Part of a small language model's weights.
Size: width 576, vocabulary 16384.
Architecture: RMSNorm before and after each block, no biases in attention or MLP, untied embeddings, capped logits.
MLP neurons of a small language model. Each row is named by its layer, matrix (gate and up: input weights; down: output weights) and neuron, and shows model dimensions 240-335. Each number is 128 + 32 x the weight over its row's rms, rounded and kept within 0 to 255. Numbers have three digits each. A neuron's up and down rows have the sign that makes its largest values positive.
A block is one neuron, or neurons of one layer that tend to fire together. Before each block is what it responds to, as a language model described it from the Wikipedia text at the highest values.

Description: Number endings and units
L6.gate677:067177128116145128091152152179123174108168134118213158153161157071165169115184163081161073160162148113122130133192146155216127162104152132117129085099078127112094155140127092123064129146112159111134128108077166143145109118115115137148143131115064156123137084091103131159114126104118147147
L6.up677:124075063170124164140133100077127129153168097130099154122125092078097179129119126128131143102140116115130144151072097090119098095114112174117108121156086116149147145132160116136117114104142124078143092119096109115134169092151128148188108120157097119082085162098128097098161104129144126140
L6.down677:132110122065139168113130086062134119170119112156147124127108135097087105115067128137125173116150149117109112085134111091062112112164149109080095152127168122111115124108148110151139124166172089064154180159087098108102132107066131133119153139161124105116142156131141110069188157186096156091
L6.gate978:103039099123124100112116121131177173206138123135142132111131169135136128140141163088115149157075100117139182098109146102103124089170132168095138098147154113171101115158144127134149187176147135152108143092112117113132173133179098120070145130168066162131222122127102163173126155090136142145
L6.up978:094103176139168136096081048087090125139114068109098091170111150141123173091076132141115109095096103119097169116111068122126129145144133124143169141117047173141113100175167137137136119196167135120161135112118093096129154131172160103040141138063070124129122120106137116100042107090126070158
L6.down978:171137143090140123109104112159131180118151114115105164221092198116143103138191082101094110120125175103148118131155091130086093071185134119126154106139111082132136118151078092133198135121151165178142189133136077158147129167100070128108086133137130136072145102125075184068138088145114117108
L6.gate1169:143101192127135147108144105144103135101115097124177072174114109188148117075122132091114140123124058126150113164122128126120141177130095115135184189131130157127167171135193146129095145099121093058133119123169167140117166121088097142125126117156149109147093117110095145191131203111197113146
L6.up1169:130139137155134196140146121151104102158158108185131216070145103117174143146172157116185120115135136189089124117217079128120180113153159150165159116064135098160150139103166150161107065122114145079143112115130233210163100141101103029064080136188103132132168170163082149106099116143126100107
L6.down1169:100131111090142111159153104114174091137165078129180142134116188087156094155172165148119134125087079193130123118123114121155123164130164165147126105128099091130149166102142148161113159127077179219106108125170155233160121070150128080129107124190108111125136182120185076132116138116127118169
L6.gate1271:117130172138194146177120144162090178119119089147146128146188170173141123201097105104104081155066188102151164118097153095102108134098090139155131136098151111158111095161105132130120118171120143158166134128108160151186121118172181120162111137116115139076195136114135097135102099143125136180
L6.up1271:146091099112129111181106109198168075130123105190112146205163175095119088171082173100057147145152131096152166139115179106125172070088132163103098139144068172095127112085137126136168163141134101114161067137082058106128101136117058132131107177089101145134100155126113133122150128103165181093
L6.down1271:133167092127179128105079111177176134117041178090113096132087124083080116134120164136171098104155132139087120187150153063077130109147056092147134119183100099176083149104090174170160132180144102102120155092107156152133120093128085108117121112156099153079109146149133081080118126122170123164

Description: Field separators after names
L2.gate223:143051154063150129078118116148184099116092170122079113121129172133172088144211175083102188204129148114169100135103153084132123103119114160117121133118117152160170101142103114136113140085129169088128123237133084130165135132085107126149202165113095084066143119116139082084149160125076139119
L2.up223:116101104102138140131150173103160147125109129131162106156116133073100163146129137161138078083079148103158163103091088150132175103160134192127066152121153134129101111118097120155095140138141111140166170077072145110076140186086153132156144198121159120147115142128146119097151189064130171142
L2.down223:128069082102171173118113129149084105164225182115120134170090118144145185156154153123103103150147131119157121145124145114157120058123149089170141145168082140170125129141122144131134096142143157061122091126128133105082102115117132125163125153110100076141165136100128156125096161125156155160

Description: Field separators in lists
L6.gate427:090105064161118174083145158121130113150102124129130126141115115095110126169181100181151164094087156166141132096197174127102156121138094125141168104110198141138161173183118104144131105086132148157116130133170168099216125148114116195191154121157124067097101152132143169140118115095086066036
L6.up427:136138124162143171172167196150093105139109116101154163137075157110157186118168147144093158128117116145163135109140159109116130113119132136136127103107234119128145155119073141190112158085096153109119139097181065122143148128127075169101164151147137092111088173054095146136097122071101118112
L6.down427:121101156114116143122150117186174147168140110070068110123117082201128135088056137136114126093160146115121176128104129180148157120104134141105113117082133091143185132154157119139115122154106108143146130127134104180125155100145136152127160172160162155177163125167101121153158130160159150108
L6.gate833:138118152201109207101123143149169116123114136132000192130152114154130139091139126145117141135126154109129163132196127142137189088148120168089166103114193134105190186160113127129168131099110140165129115149155146106146135194083107172122145141145138109102140188118141177122108164063109131147
L6.up833:106114162216093149136116139150107101185103172116044112131124190175100137119191116141115206159166152114117135123100156151128147119082167163116180147091158123152091102163111122084166090100126176084149111194104186095150133112126106184182086142120164101123153216124143191121105143137119077121
L6.down833:117136143000074134128101173146145113124107115097255116143129118087183125127065139094115135104162097164106139064131131100121151126137129115077110123109143130141177125112104184166099149128145126144145142115111094168157103149128129140137130155106182151142117121116123123116169136104126091110
L6.gate870:078071090143111117134146154138179114186125084086052182121108190138162127120154196155050136137129120140108170151210137132125174166159108158126131073136139170138067133082120074181138104161116130155131165122109097175133112167146138123163090147177111129117137175138177142134133142146129103111
L6.up870:188047175164136182078088124120096091143141158080153052125088160159110100129141126101104101117200172143171156205070119121145141149121114126101139128110161140139193108132132128118137109078073162165145136137095173100135153167140135138180103162116139195132106121164157142149089128058111145159
L6.down870:111163075069101099165105181140158156113158139147047167141087122119168125132155097096136162130125114130076126096141173077103177103125166140111147179087173105165158162172144132135141131162155173111139137104168141105098156112160105133143119091106161132134166119104133089117139176136143091123
L6.gate1133:094093120153127106202113135087094149194137124074108109128086170089116125105141114141120150094168163142176153211127156111115087150104126079114197103136068181117114114131129149124132154197101153118084133158118169143153113172097111135187148113122183118151114163171089126096097143112150182079
L6.up1133:152107135119145182129151168111128145144146154143192129108066177112118075123214125090111172116145114105123157163163164208097133153087128177133151143143100152120079133087148141087096167141134153167141107155197123115132188170117122182070182093102127086120094094136140107128145099134122141094
L6.down1133:156108112106135176116115147160177069136142192115086138110174093134182108116062173160131157134155174133105116117174148068062153146159154096065121148128145043089149176136134120179130139130117099121172133204073129103119073163171133104174082138163180159153120142101153069117157136112101095145

Description: Digits after separators
L5.gate334:175129192132134138097126163151147118118161104106144081157166101161133119107119157108146144186090103116198181169112160138061109163072220111193122135155151144104132135132104139072207154158123093113148134119158095071128105115093072097126135138097097112127125125154143109055182127161185073107
L5.up334:108172144111150155114123128111113087119144181067141105136139140108139142157124138124101145165112106134119205110125169137163112135112120098123128121154126130077097101158097099116131170130134125212126124121117055156105156094154100168153096128138126141117146118127155108104103185144133087073
L5.down334:147164164126128137112140145136108150119117154099144121119143161134156170181142155138066200129187124119113121099078111125107113081112188158147126178177131092098103085149114199140149147173081135055164144126088144138127104139118123117148144116116203106142117139121141156164106156140167105122
L5.gate360:117114104100124171123119099192182143134176115137172124127132084130175142090096174143098087125152141154168173161119090134100125198125178100157121122133090116124164195147225181160124093086086131073141082131107133097154120153148090120086130097076131103140177106139134167065087129113119176134
L5.up360:137117146101166100105172128115128106087192160123163110072079127136163096137096157125096121160071111021120103154120147166119094141140133143159126134182134122102088116131105132148137147108155087116096181117137170130118133110182145166147120092120187143177165180098140203166106145110138148160
L5.down360:191129120120098129197178176151173131075155156139104167082145110105090114143130089150130086158144130094155168136095158109118156082147113081234133134110151118099155124113155113109073107089088135116143117076144120174135146135135098159085105134131074103120125085155109094029128127092151124160
L5.gate402:127140148122132192141127083033128152106153156131108094120161102184132105096125090193083111168161158144106084113163131128112153115143103055088119178062094139116146111092156152135123130138127142129122122150152119114103125101083133113134107094114096119092165130159092136134102101130150109122
L5.up402:166137162155090089169093183150155175149154186064064055158144126150116113126109163136064131159098175075138135160129113146170178233154159177079096107135085134147132116126172115110079134088126144125155156102119163144126119093137137111136113123110098159155107135102178121182123109123136140058
L5.down402:145149174145144147097177132127128161180126139125152090102159129200120140087098076131101156147103184146116164104127148139128084101127103152102122067104106124079162113130074165086173101145097116113088141085127152115111126128132132090176124111122070143134092149168176155181155135077130172150
L5.gate959:101083130054101084193071220157109122080113139185115128109118119113079147098115132146136147096084069068138074141110144109106113156079119145204135144079179114075102116096191122148183081124114120142171122180188183124159105116151128100149128070171086176126127137163109113085139116156140160106
L5.up959:118188197152144115095146113101059147125137130131113142122153084098122123108145098125153128142092081086145176162151123078091114110086115115132173154129077096118154093153084100124110105081106145117144106156118148124010112101131155148197109088100148079133147099123108163134160142149157100192
L5.down959:088122140134096017136125157108135098076149148085138123131068126123148208171176115154097165074109123102134117087064145107155119182089092124193098085105078152118091185148144183140114114128147180131134160145171075161124076106123111101187145103139175155089139093163147132113210162143215112108

Description: Names in lists and tables
L5.gate673:107126150193127135096098167121129134156172160134011131100101122167099101079175181173103143143129137105088138127169118077098161091167148174140156143100117155105123125125144137082173079119086131150159102175166175131157147162087110146150105118131099069083154135131152138125115127149119116148
L5.up673:101139134168068167118042141120086145106133154087039144215081146146139147032183128155094176162110142139154147148168169143111180110141137161107141108034183118090128152113101147151183121104121113110168095147174187110135168136079127134168110122163139143109116159130117165138118117118122100154
L5.down673:128122110087147148137151121109153118138080138156255114107160124015126133169049127110116123123105115146099140154127125121106074134147109000130132134142127156138131075148133101108153140160140137140128116110128110095125131154193114106158108130033105110158123078121137131103166130138136114136
L5.gate685:084162109127078060078139112163146070120116174120165076132100062147170140163133126108172190155095130139118131135157094118162210074146114154103109126077122194141136106120141137116121121122146171122142067039081072169126132056144075113122118134141114084053140136149106103116104081101152179086
L5.up685:146188162141127138054126114135129085127128145101121103124140053108162154119135191101112192146141197116174114164144121098113127147146134137085129121082113170117138165087202171128117088098173139079104094088049093092105158140128106119085138139067134152121105142096081113140123130097131133075
L5.down685:124100150101185151129107120092125134137163087099195175158142204099104105112138122150108038163112102131099190138097132107077031171083132084136165173149154103138136140138150077128148143154115082116131134145143148086148110176109113164104159147100164131156149096098165089141121157167144118145
L5.gate699:076069125145122113135111113155175143108062127158142118134153170160121087165148122140118140076169174158144204125160128165108180110115098107114113098128136113137148176066106145146138061097100131112093113166148097157131124094133066083112040180134172110157141148105042115127158080164205086074
L5.up699:171177124138165163121142132130166148082098109147122124086180144150140082165097088083107174117130150117148158138106118195117089186096151103160041147128136159118103114144078098175074162078117133098020120128142101133183132149086048183099078168123176103071146130092114091116103098118113152084
L5.down699:150124106143121085121172204164115108137129062134131176206077150077128172172091112111155115129122113178156167100169134156122000077109145115145168135099128211107126154150118076114118097164092094127166092087171115074122165137164156136159104110101111153111060082099133164105107153099114147174
L5.gate837:183146108150139085128112149136088136081175198135035166111091158148094121104204102116086172143155140134138126170140111113107154115144152171107191158135188129121089054119186146119107140117091127158121104127167202125093150072095156109131120095154095144101079147137151188090109142122161146115
L5.up837:117125111159121130163139144129117179113136157088000122135115125132098120111253162099119120125129179118115091123100126126104136076112128160137145158192128154111080107185099116043116163129109110128145081127142160132129121122068115116152121148138129070109131111135158109124085133159168165163
L5.down837:121147139065155149131158119108140099156080126165255111086154141050115145161009130121122131125094104127103162155145107127115068120159085023115120098134140146110133127134100130087158140147136123120119145124137088095116129141189099118144095130042109114144125096112141146110153153149141085131

Description: Decimal fraction digits
L2.gate776:147142093112147152121085122132144156132095142152154098040160125178058080133083075136115143127059141109079127127161144096096126177072154114156123138124138134138127172104123153153171191148096106110092116157118143166060128110133106120152143137121087078147097135097105099130153128120145117095
L2.up776:139101068140186181140159081086136108137105162039142151160067110139105154155159202147134132121093134093174114122161168099156154144096145075115156085120118149072155124106185097138103110093103114169173108089108138157114132096088183129148064117114152119150130132182123155139123133129129163074
L2.down776:107152110129136159096157080112101131142158141084107098135115203114070063115100171140182109120097127126109125100151123088141177137127116098116116096067160163100128062132160097124030086134113120182201183089126098151133067150135145052161093145110167105104130133130120130173094107095089105147